MLP neurons of a small language model. Each row is named by its layer, matrix (gate and up: input weights; down: output weights) and neuron, and shows model dimensions 0-191. Each number is 128 + 24 x the weight over its row's rms, rounded and kept within 0 to 255. Numbers have three digits each. A neuron's up and down rows have the sign that makes its largest values positive.
After each neuron's rows, "fires after" lists the tokens most often just before its 100 highest values on Wikipedia text that the model never trained on.

L4.gate406:124124187100109106128111157154130129127095107116102134142121118151156090162119108098159094101104144166173126167109136076108129139114128119080152107131119160149116155153138077156146095109144086143156149119128157061146112162127119102120152123105093141169107144135127133086107098104072117123113105115144101146122115105122147085109138145129101187136134135101116146130114121103080106108088143143126092110086129112151127091144140143120140102140123145107143100098154145112147106138089095146149088121116130112113149151114107135123126110113150144078085154125098133164132146158143148154
L4.up406:108101119151138115124115136114106098145155132134143137143144121105120139146127068161172129101149157154167126137170124185105089165102140116140124126100100118144152142109154127125107114161117138146143159126112080082144099078109172067138083128107153157110111136125105134110163092140115161121119120144117126083165092098089117117158071114185142161158122090135127109138093114151143118146148128172081124144151131126124112125179126144148134100148149122133123065095130141107147134108111132138133140147088164126140102120148156111098087116117129144130140148130111121132124125129118138174
L4.down406:141085135165126158158092173142139086135147155140115120102121137129143148105158096143116174088133139099142139148111151144132102128135141092101111141091147057153119126124136088143091115128104139153159115150121102086133155087110135133141125112127148136134140124119117163145098122137152138153124117130131122111128146150141114171160094111155069110136115110102133071126154133100161179135133112089090132145162171121088133154072154137099146159145140132152109114115156083127114113092163123148125183107131122144127092127110143130109129134105107106138110130182094119087133142103170143110
fires after: "o", "mo", "p", "gre", "ti", " lo"

L4.gate361:136158098121161116105138179144160121132108158182124165126133162099149104127122080124107107181175143128129108132135138148134158114177148122134114120160087135114162130110132119140121091132167083117117120130145111125125120136153113150161157096141142111070121169110066125143131102059085150131090108124142118180130134132092099124124124146122122128125164148085160117167105167094157137138129123127098129129163164142102117074094103092101144129126120145108130163141138111146159098108131122090149151133119145113148122119147137146136132168111136065091117121127129130127111147124110139129
L4.up361:111106130073143100146143166104114142147150139075162161101131094115136088169135130163147122144134130112125146114113165136110155144141162113102146120154112139130109112094101143125098109106130196105118097159123174150100101114120122161118140145091123142107169124180067143123131122136101108089073105099169103107127116098132131119142172144089129142162133094148146108132129158155095131138153149120122131102117149120143125098124151127125144142188123131124120118163132104097137088121110111161138122101137137122172134079137170082135096110095096096139106128114139149148118108156116111142
L4.down361:132123115160137108153140115107110125097108119108111152137129147101100149162111142103131155126145120150125162121131140092123141107094091093120157140148106088119123124167116118183133109142134099144179161124142138151119141131130143156158127106097182091079149123134147092128143136095111107157127163145146146156116115146177178147162144158149155080138128094165119125126110121100130121102115096140128127116134142173108143121115162124116091143144116065111131105110102122149091171095156091096105119127148125133143163144119107138144114152099099188112203132137110127151128167147158100120
fires after: "ed", "man", " Man", " so", "our"

L4.gate211:147133130129126148180144124053131157124105102176119125147156128124103109115123119079120111120121073100150165173136192110101117125151124150143150137110130111127150078170111127120125083121129182128170142088100108142129081148124150093128103130101119141135100142152117102096100138138155147079126165125117113142130143169095103113147153133161115097103115157133084104098121115157122146132134111111121133105144088086128138103180105145087126147135132119161158161116144163117140129163114127107146151138131119132105085126142155131152084151123088118145158105118105117145141107110126144117
L4.up211:113096144142144136147164080141159133124136120132078130185160131106074104086138063166116131158145130162085114092142125081137155152089139122134181148154085142135158123119123097117111109078152147109124111125134114105142105173135131108102131146122072154144125135104181106107130076137120144156112079120127127143157155136121150119153181133123122118132098132121128102133092142131163124129107109145131160119110134138087112149086143101107138109139169138094138153166106112123130136162088139125106103164121125151137149125113175110114149106133137146100114121148139133167151152142146121117
L4.down211:134174143093121115220107112143098104121149134123113115124142116141118178126093126111158156127118135084172176178126129131096103130129094108131140099134151130110124139121115144126116130127124135096149100103138114110092113139090148111167090133098127163131159142070157149106138136162127145111158139135146118162125129121161122109079147126134114092129126163114128144102049113097124145169121161120137122127127117149141154139138129136126119123115085119098132152099129131113158127165156173101129141146101154148136132127130167129142055120120097096067167139122138086135137144141134118133
fires after: "li", " Go", "r", " L", "\n", " I"

L4.gate180:110148123131143159105097136134098132140143117110122094144130151146128165127093091099157099093141125129122093172109116139078156158164110149072138146152103080112131131161190120135134104091127102164129169086110121119141126102114144121124138144181128131153117101144106142082140108143172115108108110086095127145117156144166145140083111156145147132146100116129105156131137141115123135093117155127146138120088144093107092159103123120131133130152131146157137158104137101151162123145120131142154095135140077137120087121141155120184123107067132129142138115114154134058163120132143155123
L4.up180:141147128152116147141125144150128160125148161119141102074147130137115144116129125136120121121142154127121157101122119120135088099106106166177118117150107110119072151142146148146139136164156122084156187105159127141105121102122139120178106104130134119128116154156112114102139132170140173132148149111107162097138162116144122142143114093151127161142077127161117081101115140125132091100149081140102126156102106156052148128161153146160141135130126111140155157148144139092122132132131171141131107174155148077178138119130154181131091118090090140103136138114145137110138144162098138108
L4.down180:176142139148120131134133127123143176139118140090149125091178118102112126134131101129124126129165152153085133132135137143162099116129088128112128128140136118117098176128061139119140144143099146072168144169116145145147118092132141141123127120172103089123107125136124130126126148140096172076126122167103142142159132138115137141122122152158128137123121155140080127138058166136111119081116111141124119109121188145105142131118126168142149109122131204119139067131122132179109111147146140108147128141142125131164135097101129155102162106088103141125143098128100113095131131195132130134
fires after: "-", "|", " in", "A", "I", " D"

L4.gate117:117126119138111116122153112127140129148139129159102110117165143102181142151078156155109142103128121104168141105142133150148135115156157138100133143163108132131099120216124155122148102138106070133152078128146130133118139133105143110092117131100095115125141085130174181176140102145154113155109125130164124146109120098102141116185117118133047164119124130129124153150134158113132099112143130124145135095153151106139118171125060108100122162110128118151138159129150127128124161131122128164122140142100085132115103107110148088173137108117168128125124100148131142135133101094147140152
L4.up117:136116098123174123096138135138118138131138133136083112172140113115106113154135146114169134177105144117139101132135127174095139110103142101097156125122080131088153077115111123125108114100131149094112141111161146151132109074112179169129110066114093116128141134134086138104124120147125107141077149138141096062135114097135117103149159150166152103108160084114110116127106091111087152069119129155141112141120154113133123156152073131153144135135123101126114133120114109136111081108110162121168178119140136143128141140129112168138150131136122112166144148124137112130134071132125161130
L4.down117:156134100118171091131121114185143162159081137133136100146144139138108131097148183129145111132119120120089120113088168150107132136133158132120118107125144117103100108098118141141165109145143147123086141089139147142105126123173171124124160151095136091089170126107073133141134135116129109141136165169171141114118098088121155136123142141134107108098119083098123113127169156142141155096151118119143155138162137159135129099130094117138103104127134082157150097111136152167100119098099108120147118093084116152106117144128151129151131129159079107125130129069181127134149136138084096119
fires after: " ", " ex", " de", " pro", "te"

L4.gate418:126135139156143165114083162136124127106138128163128152136103137118091171174116138139130168103096122105125102138119126121153158142116133141152106104129158116132184126127132176121165111118135134141122154141136083124113094149072099114101112134147137103109167165101097127133030133130112099134127141146114111098135116119096158119149131158134117150140113119129092113141169151136115081130151139129144126094154105124112136134172077151107091089151143150152104132096123097143115159146170172101137175097141150119149125149124138099145143150108129110082142156124119131135135085087107151093
L4.up418:092116145137119174151093130157121138123095125107091124154142127162096100088135146074129140123109114127101148141158139097106116137132151162136097130102076126147126144151130156164146111151114167145122143117094123128108126145128118122135147104106118166139154113127097147169102092150122110102098121094164083096141143166116105093136120137124131133081130142096130106069130136098109100109128095131137118113116147146154145125155135102124097148117121120084121127120118150119179114072109110086186125150127169130112116140062136136179108108121089140093153107124162116145078166113149138116
L4.down418:165142134153117146195116115179108141177124119126132127179137135131107160130145123102164114121093100164134091150143141100120096080118119148165145188137119107088139122119101088107142103135115113159122137148139158111178152114117122073104125135122113117126149137151140137131165116108133101154163126120147139140141122091153158113149153136120148147151124074139100116116126158103159172103125174087148145142119119082146132129136172134153186103116129141122104133135113122141116162142128125155132171142169127148146109090096148143099126095101160134153134127125153115148165147107139177098
fires after: "st", "T", " T", "leg", "ic"

L10.gate22:134100170135110132118138122177117140137108094111113143134102103092122119138098144158110112144165080067131166130138106163121114093130083149144132095120114104120159124123142133117116138129136155160093135155183161113110092120175127127128131149089135122136100119165109089123107120125123124110117108126092121135172148143104123099147105104079147078169182114151126082177157157136124132135149140109132148099129190092131139112143147170107141091141113102104136137145138156095118133166158085168104139127127115113159104135115103155146145145134143117103075144144140155106133161145121113112
L10.up22:113113120143111084120163094154090092111149147124116147071119117138113119117106106134114113083116128143185202131129141108088115118137154135176170146101137109128122134109153095168110138114138118078173149094141117124145130120121147103125152148125122140159171118097109136137168116075142137122159133172101143142126134111108135132140172147113128147118147123154167138119158150127085116138170141135070114155136136161106141131128117113106124148127129133102125093148156097100121174117136133105107141137113139108121132146131135068076149144134148124169139113144139116147147176097152187098
L10.down22:125123146118143073134107133119160106132116141155173162124164122122154129108071124139101164117126156119136091131172132113116140153125113109144124157165119119119171165130122132153117092143159119118101104166156145091097099133134112189170151116122182111160113113121122110093123136120129120168160130156139079142125153119092066132072129139126140153100099114125142114142132100143146161168140069125123157145143178144147109121156117141140123093129170136109122106085126113152105114141122131145123173105141163142133124140099125123126178131130125101108163099148152117152178111138165119125
fires after: " a", " f", " A"

L9.gate106:117104085184098134142158122137105131109116136150104148181146133171130118112121154116081102131160148146137128140143135103136133131134125097138203143163123153120141133144157117134162104093116142123119131117098127088174121119137150128099150186153095090167145113095132105104142126130086133108142108100100121153100154120102122082158171151089155132131187109112115151119145120117157139151114134138115141171074125106144124117154153101144096127149120144113131176119168135128171084131180149108116120114133130089129111120137150136124186136115141109087127139136135108139165118117107111159
L9.up106:140114106120086113166161199147127120132168126148120096151163122122103115137132145105076103107099132141192124102139163118077157093117149137164148123102138077124103171155140100088133132156095117139145101089135105168160148119131116123137142121122113130134136167068082134156151135120135064068145124148139122174160133141138108132117140120106133155133163137110100102133152120128152145118095110187148123138141075142104142130131139126112125103134107111116096139137136107130133116136129117174123095127122147145161133140125126132148124165096155117099124135127131109117145163091080139142
L9.down106:162121123137146153051113080085126128106129109124135120100118118132162122135118157123107141130163140085094126137149066157125136135131145116146117109138117118131142128097091166105146129129134122152150117158111135116126137137180157161108156168111122126120123130122122116105097117144105124137167095141168130141088099111150142152099116195115083123137119131119088119131141184130108146115110122102118129163123155134145105126149116129164146105114121117134128116174131116142139123153121119077122146117110126145137162061177137165112098105129170110191146130140069116172159120165152142104
fires after: " a", " A", "A"

L7.gate256:121092119145139129070129138122125120160113151102110152110124140144143172094104113148164137148142127127115134148138142050110089133132136103120121141195125130148136115100146104149096108105158137096133123103154132152125193120180122161110145108124122092120124136103117142096119136158145089129163131132101116134166121125136125146114071130096131124164135078147110147145137129080127146107106121091122150159184121159129122164121084141127097139166099162119168143162145066100144144131146134133159135124145149102132131118147129115122091111117158149134166138090130133135165162173145114150
L7.up256:156157113085127125132112136111100093104109148125146139125130124145081157129098098101152151095154122139169163125106150162135143106150128165114108122075115165097147139116143121159127113145136113145178158181105133131138096104151145122148145121098101135144094116122130119136146157137120120066159117151128091106113119111143124173123115146107070124145148110134101098125113130108129127153084082191129167115133179111089156121122122133127125137114133097137132096115111116142144102120169142131136160137140120105153115087127110098150106129154130104078114198152164129107109180157150122146
L7.down256:107167124134167191110138097148174100145132109125102125137091094114130143099126151096116121131146114117143154087158102114140132113175121074080154145084135125153147141151111110154097089141115099150142172157126062102097118120129121125111114094134129139081133102077145112113137140196117079108127131110158119114154117131132102106146186103096109121134094147143148148128106130094148149131120104170142137128100118149153121125140164123170131155126139119134119099132100124084130137120115118146121155115118126128176132143140121117136127138090123136105115138119104069138146162100091105162
fires after: "s", "ic", "in", "ro", " m", "vol"

L8.gate87:162116114063152121106156141149120122142101142117144116146151129126118166159136132125132111131125174117110143135122123140138100161164128152121108095157149170148132068143133114152136119097100161148091135135122149115149170187139170151119075156117149139137109131120146107093128149117131140141096130118128055160165127128116104169136152153127125134144108110098096093115136102131095150140192123119131134116109103165089129108073146078133119182106101120112166108113133107103149130154145191142102141105172100100136117125148133129115131121113116160124115151126135108123085119111113115093
L8.up87:137120149064187147121108121171118118085111075114132118103149099172120143127122159159144107102115099107102134138136167117141118159142151147132122139188156150125130142107162106156140151087186107139120066100159117142085135115134134099088108137129117143116132139130119088128132154115144106165169112146086113151135131076129112157130184148120122147133107160136131153153135171091139122141167116091147160149122102135097135150134104108139122110113103108088134132137122165127103117142123139129112093137113101102093153114117096134142124138177104098091116138136167147113114143097107114145
L8.down87:140115147121125135145137129135102138114073099113135123133128127149141130110122149107115105121129125158096142124090079106120113165141111116130091135156109174113124074101155143135171129101124115166121184101119128135180149149143141131143111142136116130132134112095107148103115122082117180138134108084115088115121181141125140150123076095143158128135094109069155141133156116128165161100163131117179135127097146101111185050102091119137138117123081150134162098105108110119109118128147136138146124131156150118145156132139126147145135119089158125076121165136134101117147107147111101156
fires after: " on", "On", "born", "\n", " On"

L4.gate302:115172138153120161136157104136115125141139130143143159115136126123076150140140138134130135118119131126119120087157139123145125152118157084105123175107119072162079134121131119156133162144106114105122113094138098134138105140151156114121108150138169150117076099159110058189168127189112120086116144099098110070166160085121116107152133092115142121129144141108159165127103068156112121116167108116158109117101106100101129125126111103134165144137116136146134138100103136158078110130143079120157133117117087133164144124140127120142113152133136137133119135115104136102102085150139147143
L4.up302:164149116127113129158100138131152156133127147178097143079100147171123125092153138139195103132137127106172180140114139155118109133117099137129125159112147146174102099115139151161125136129149154116108096126098133144108120146125158110128160100157166109127158153135094102147155147099126126118115093120130122160101151092122155091161128082090173114102112067144127127120146099142134148145140116118104139119146117127158122146143145100153163129163126152153173133130065113124128126107160143096162127121180137137165115150126101100161120145133167100145129155171124140159097128138138149088
L4.down302:087137132130153190100114167113127151112180128114131129102128134152101144123110107087117100126130131123129102097081158178132141144188135131103133124166111137146110156135126099095181149086115118143153115047108092119137100139106153145150131154115132137120135140091141117155152101131145164099142167125128154200132112134113151143070134130131080133128073130154093144132109125094121108103150130115114099127105131133121103114131179159158106138111112133120131122142181144131164131121159134124085127112187144131130110122131119146126153169129109110105110165143114125129123144118124141107
fires after: "en", "n", "g", "ent"

L6.gate190:119188084152105104129099118145144109090119093176145111125133150133110143123152115122142122127167147125123122107130123154149129110127103135137083117129133126128141111166112169121151106167102102136157125186173101108143089158153122106069062122133130122114155126126075109149132101158143110163124137167139092100142134119187101108147132096141147090121090115115098141157085148134112160112153085147149168130165133135115113106129124105108162145141122155130143161133130116118118141087108138151126074125125090174145116148096156171129144108137134121155126148166110126122147092112149142134
L6.up190:132130130167111141144160118146125107141107116094154108151152125113093114117120110192149144152104158117128145168137150162153092089112114124111146115139158098109138126152105118156124132084113107119091173091113122092128146100173121130083150159157122112153085121133150126124136110161115124135138145098077128085144111082108120133066122054135160125128133111151152119158116127135138123099213120142108125143129119141101138127110137171131148153137161098119107083076138140123097158160142115148104109162160106131151132104129143120141152132107125136149153168146102124140138122126140136087
L6.down190:156109128097177163115137121150124109109175116107175139132111161135123109127164145140112125196172122151104130140116168114136139121116138102126125147106125191157058115129105119118156166113115127126121108135132144123137151144102134136143139094109137134131129164159140118166128127103084145100112088139114139148119170146123155132130142154153120106124128143148099126120119170094147148164124163113147130168146124130131098132133160090140133153056159089133142093121102099169112134110122167164117116104140133167164133117150148138064122143111101114085098119151121089137134078107131134156
fires after: "en", "ch", "ef", "-", "n"

L6.gate228:145101098110098128145144125147114110139078150088125133116164126099093130118135133126159156119120148128135107174154098095117120152136143138136109097123127184141159083119151132151132158096110154133169133082133129114124157134118145086155153160128124131156113154096094145112086126121175126119136124102150128144151144140126126135156152081168098176131123127084094134140118134120091135146115117172145199128084151094140141100130135138117132109052155134128110117138169136154135154092141099148125119121151120139133095139154103113120095113133089168085137178159132147140106120147112166154
L6.up228:119194087165092132147113089118159147151092156138096116154108103189121116150129169154166156142131131129105108125102127136126145101109119095120156098148119110101133120106106148087116132143124150081123139152111154114146121096110181101155142125177095103099154123112126131113139108147114134142136121177142141165134122119117110122094131161146097097163118148161156057124145141121137137095121139125128136170131127105129087108123120141103088110158138112112132134133081101105178123138145157143149128176149117123143086099159084181120148156147102146142113128131109093132139103126105109126
L6.down228:111087098142145199122086149127184112136118154069150142126085123149113129151115174133111106090117106133121154132113142135147131117110127134129112147115140110113142134134076155093111144092103166150082139101106147080161104121110164124132119127143183134122154158092113139118137120145134144092130125147145156155128102116111152129128102115125127141144116107151118149120166124137127110127108139145132099124097134172122155131153108137129177082142096095143095104145139104119123163111134116174147154086116178133124139181120105151127122106131147162177106118146075120171149176130136124162
fires after: "s", "c", " can", "im"

L7.gate158:142167142128163093121112126102158187156144113103145103109122111090063120113122172140087151109155127141082137115170112103123143111139166131079094116105094143104129108152125136116137133117101136158132166104128131121151120168148104128149119141127120095108116100122106144096113169130160113101104135114128157132136128166114128161121142084142123111085126161111157099163126110062091159125123147130103136156128115135135125148164108194120111149144155097156115139129145088136148149147139142128157108108147097136089099096167118124109142150111153106125144144150123122147119155144165100067
L7.up158:087120099143137149120094129122181140099108153171148129155125122141089123128123155164130178120136112109127127086075172158161086134122152130108100139099137128106104095119140123138163145135078160139155103120137146122164119120126137098148132124108136118151140098145087156093154157109127120165131079167138174130117115121103147104140104104102130096103171142096140093103094173121140141106139145089123112144133126179119104139078121107129105121069151173172060108104132130149133133110090171132131118101102110130127141118119107108138106142130096132129129111096124145092127128125114121119
L7.down158:158108128182112143075138110092103059066128169112145145106130139146138139130095098112165115108116076151153122126099110135180128123157100106133191189111144143117142136126114129170102114118119114091123120126127158075092126155116145132126122128127138122112125146133095112168181144127144129119092109155115120152145136095124126087152105170125156148182128146159064122114129143160116136100134113128146095116123114137127120125090103117123088088145122112122109127089146119139131131144115155137130169156141143126151151091129140134114149140152145107134153124079153120134085136139148118155
fires after: "s", " S", "c", "ers", "ed"

L8.gate438:151125148148132157127127134091138155163082134123126120122120115104117141145156155115117119121094094123141107147136099117107127143138169109113117130118167154076067126093109099135155082143130101090117156080136170104151143118166115130144111144120117120153117131115118142160088158188130110138145112128112142136140104153158141117142136142149118176159143095065139130099118101095121117164111114113134144153147155186123071103110157071125097130139151138111105114161112159113137141159103123120110098083089146161118137135115141137123128075126135157127083128156103144119093135142142169147
L8.up438:122098088125106070133118124120138176124142116134097116157145144123158126139141134140122105095114150093117080098114155116149133155153121106137100129136137153172065176154084140097110138144142170122110159117127158099165093125100127102122119145116131130115069136130117111124090141130148115130129090152111192134145098133119159116177119152143169114103128123132101106140126158106105136121113118131146135130110108159161117140109150117160100116129100169133185132114099111149173129095128111059172093137159130152122124125164131156147144121120127145141121169137124096107082151155155101130
L8.down438:125071150138118103166121176123122135124123105175116129135114121119162140152125120137106144129065143164135111092130130123159125130118117191110174134137114117139122165117117107129133125081100155118111140150135111146124100152189138124142099079128136110146085118125167149130111156174170111141068139129119117103118109127101103111123124128107083170140136139126121158104148126138107141108126080139096084138095149125110137086152128110131107148141098133114171121102136094128114138169119212122119153153159159156082146121142126132151133112129116095129073134129139172108134145118137147137
fires after: "\n"

L6.gate33:093119090157105085122125127108131134110143139104094108128135169102096128132098155152107134139120137141116101087179122087115116143102115143114189090141165114093131143146115145080158127112142118112109084140116090128122102134094150085161134128125109089157104161139125148170125143134107137161147066147142159155099135144097150143121110107123115113116153100114194082159132133113110105138107148137112142137149091091103088105130153120121121145122140127149132143128158153123120122160105133112154054147103095154122077135121103135117125129096123127141146129061160111124134133111142119145
L6.up33:154157108137107151118115143128131111095138140133150155113087117103074075110125105136129116120106148139105108129093109100119106139105137109142129118130081091131138167122151151115110137117085068155124102102106130117107151138114162136113136107158124125109167130126180118126150075126121104105133128119178170107109117153153161130145124093139114149120197141081130106182098106101128148138144113083153139139118167120088113091091112151132112090182148098173092140119127137165184124136087103131107111153119102144104166119139139134152135130130152136139121112136113122140103119103140103157
L6.down33:151154119113106112132114132145121121159128127144155093107107172138121170126118171133135114161116124106117141127127150116061151074104082074122129165133129145127116083132115124135172138119098114152106132120117130121153102128124121114143128120117130152125133117124123138146180172077138137130135136125138136126168111126147113125108139121068148092131097094144189125116068088150068153107094088128105130132096141138086154126116152145100068117126123101146120124149119100114129124139106108133126120131137131107150099155130100160149090158086148134079117163128133099164191142098130136123
fires after: "\n", " tr", " st"

L10.gate46:124101147140096111123123135163168140078076188159115152089175113127106124158136163154117121174141128176101109128117086099103130117123120116134105123079107136137165156123073125127119130136086123120134214118117145118138137160139147138130125107099119153136144131118106134118102137111145100102101157122083141150141145133140112132146125068104138112088099131160151131156167117125166101109182118134148146147131133154150118108105086121152128140103118145130126162104132132143167135120100160151162105104090132114101065109131121115116104119124150132092136114135108165132160136155128128103
L10.up46:148117080122150142139124146122098129114108137120149116142144086118159168121114149118131162140151121114143139110113169165146120101174116141167122123120174140110170133126121116081135129097164218132128125119122119102148126107166152099099151100110099108168108178122132109118142138099097084132123169124146128105139134131107136136155078120182138128165098142089108097124154145129135095109136042159096126158133139095152125116134134119113080130125143137123129119124120168148138106117168111167110130110127131117158099125136130186129115120112143143145123134112081084126141140161111145111
L10.down46:164108128181129110116133144156192100155112121109133158112141097125112127166158158107108143121166187136115119149138129133161131147123119127110103121099139117160121101126115131139132096160129130106132134141095142093086143121117144133171156168100151106115182097099141139120085168156127172117093131131094143075127108111184119103105164111126175141132134121137177126137133157126109133144138143130163106157097111172118130159138130138114116111191150114151115162136123101144144103101135154136156173123107125157161140096130096140130116133130147112094110144148130163089085116155128160158
fires after: "s", " S", " |", "to", " ", "c"

L8.gate107:133113177122154150108118165158143146116084126139105105107106089102127155125100153121147158173138160138120117089092154134160131115160174133137131122145159137139104149121138090110089154131111124098145122099127097114154115121125143136126098158124136122098140145114134128165117143112097143131137137102165184177153189140149089111160083132138146136122155104099114126097116089128173120154157113141137115101141116158099100115133118136143169110146103145116108143112167139131112153158112093177100092142123084167115132155134085123124103111144088154096126119098121144140110100123165080172
L8.up107:151121113133118129117101184122131122123131196125154092113088151136085159116122119144113159144100129086121123109133147114126166104160078173107134140159136107165131156125091132128146159111152087173102109100115114118128147169126149106135106172170108099147098120166121144120164159112132135129146146166153167117153141139138122101106109153123137156149125151159128114125132079055120126117129121139114093181099123143143135102105110150109142106156127162122107173134164071148120119164112123152131123101106132133128082108103125126126110120148136117176094133077147132155129112141132151138
L8.down107:122189088093117158122143164120125101153112088137136125124125186118167096110131077170153142152130141134125124105123133177115160109099144131153151104182131135109091153125140133170131101178087143125143160095132106145128115112149118124133123120102144141124128140102171111148126136142119141109129141093101148131123060135111082132073126124180079118123089134161129120114109126114141131149105097145153149160153165108140151164143078163150121186125130148119172107121134109097121165130138138136101144166140121119125128152162134093141113089157105128119122155111111132129102146104145140125
fires after: "'", "\n", "\"", ")", ",", " |"

L10.gate225:131133134095093158115141146140143122110137108086122109164116073116157134142158104120089120122145107147124155215094132107145112109146121116154127093134137134127129172111148166103138097116136173129134162141103132129122115110143157187108161091116145104168141129109125112075113134106133165152154104124092149161154134102114086131087113137173145106101120132096147133158201116152129151096088120149124138113118114164132137136122138122116095126117146166183110113127136118140143127128101140158122122140118146162117113124193108115106091145171138149134151151113140134160159151119102113120
L10.up225:101139101080100090110103151086136121126166126105160125109127072117089139143189129128122092098127131087136162121118094139136163152103139120114125168090153104123179179136142153113167093134104133154165125101114138143101131183153102115125108141166122144150124172093142124123145124142143137177113126133128106091131087120104149166107137122105168129152113136156123111164118131130143155151101092137162098165132154135135113111117122144153124165137175136151141157139145086161114148104147121111160142161103155118107134119134112144162131165116110154128135190097130138135141140145159130149
L10.down225:165110118113171145108147129133162140157113149112123147133151077104158129139145124134141112077136071136146108167166135132155110106144138124175146150116113103133130102103110149125132087155104061116111129144111087115123135115143129151111096169162123092112128098092137123160125104122146144157155088136144123166122143134080116135135159137102125131104105126127141097129100141136122102134131141099117088119154135130125097175135131133115114129127106145132097098130137095155115123068094106164169138146105176111138106127128142150174136097184159174126131134138115060127114148085145098163
fires after: ".", "ro", "s", "li", "st"

L10.gate261:107120121146131116110133151159143120123109158133101099145145150093122110134149118148120137079105193173113097144118141141120151104117095161116155136150140134151123141133137131083128095168143139149110099101125176138153129165133155135114100159089116110178126094127148150130180111140130102092142112133145082109149109135073154157126103151115126126138108124134171174152058103113101108118147094111132147109132133070127149139106157127138152158152127141112151059105150149125115098133116107129120141135125113149128125096151139128142154174128161125115129180137119152082080170121126117133
L10.up261:178140132136133118136119137146157130082091114204134111145120102106056146137114179144125157138153136090127133123141150133132132066117123152119159140133123124125166128163138127142097124124134112154123120109151136128124155118139120104137107134123098125127117116134122170137131142163115118166161080175106108156101110171128149138118103119070117133105080108120098098133092125117138096112143079141090123168148102135166132120116119091091098126104095142141103124131135138148117077099138137095099149127157109096161116142102115177154157130171133113150097121158100083113099129141139118135
L10.down261:111127144125162145121112140138173163134138117140162118135166128104128162129169127098130116106101140171148141149102157144133154110116124136099200135138127124156109134112124095110156098151137112111193159124112132117146127175161123100174134132135105133102161140101074104141133081114098102105161146139136167103104118142156084125106107097111123141156138134136141113128131118146117139153108141112116181113133136097103106148104145153118121111129101137120090083120124095128080173102096136111141106108140117099173159126103156147152107072145136130095094091108137091125163080121146141151
fires after: " ", "s", " de", "vo", " d"

L8.gate305:170128126099113163144117175142105139155097112134116120101107124124119112108122134110133153145132146105138135093127117090094212155124127119139104152183158118131152154123095132128137133139162155124132087070100124104141127134165099114130109102146129170150110120128155074097160134139142172122116113152094144113156144104141115158104117102120140096118137119097116119123139124131098111116157112149085148143119149123085124128110152135146151157109072140098130173141075167155143104150140138105140130144126118088106129087138107123124182207134111149100129157129144095116156133159114138115
L8.up305:123151158130121149116154119099146103114125143140138135149127126096164070132150130137124065141196107111159099169133080147101116120158129092124131116069136159120126121127149055148104096147137147103175126093116126119143117101089129148158115107141110146090109150118135119135122129079108112118130133174147201116125163134077084130152133100118095141111129161154128134119137106093105101086100134145177130111137122106112132146137147112135105114098127101124160112105129135126126177154119135142125105141120101110123117108160138134162154127114131109119116088168120149121123102145109176151
L8.down305:143132141106126130121116118140087097131117121121151148167091111122108157127190101103118107122109103124154138147082123142086146142142153118121105161155117107133142134122124126166130128116128130142187109168168141113106128114095184104097176157124141067186143147129115175157083111164127096127159115135141098167123145135131144154112102127136105153134135114096101067108140119101136114128102103151142140122169119127125127110125158143124142090089155131104136097162162144137131177123119143138167099132142160123155108150100116181171105099110142110138112138105136112148123148164161098146
fires after: " |", " 25", " 22", " C", " 3"

L4.gate343:091147142129134138141112149168142120118130119105111099147129123157101160138126136102162140140112122116158091153129145131152130117152124090172125114117164177141081144154131126171137141149122119108110143083080105140158118166126124119078124126132108126153133060146166107134089110117112105139145164104192137166151139159144123084130089100131123170155125152124133103154150121128097103136152137088142121130122097152134084144140123090147119118169126145113157086095159135167204131127139135106093112088146137157132118110132137097129085101096129119120104150091117153113126122135162116118
L4.up343:131127183132086136131118109151119170150119119114081146145067096165117144141088115114174173161079180122102133135118109132142111124134108111111173118112125161115112125113105169121083116104121088144120102109128124113109127149146095115120082125092149158141156072116143124121145153094134121135150091148130122076139139138119150134128125164125135125120134116123111110136157109149151137108153168129142136116140180148131137165154132137120127104101118141131133108125113164202144124130154164102118138119097169154119118157108090112148051138110150116131116127150129157102134146113116138182
L4.down343:137137146155076091118115178096146156148131129147125107137100139116138116114160110130099124070129110181139121133125158080064119112128113137180138139120102118147155077114123151135168114141075123122140077134119103171104146130133127143128152113126156114131139134182168143103129107143110081110118144143121140150109125150108121162124088165125094152136161158154128108128115130170094176118099105158166113125133158162125124147107149117112082172134125159144141141142136151120140133127114151137109162150122162141134123157160154201134120124131165144122122134111115159147138088111159132129
fires after: " lo", "re", "li", " Li", "gre"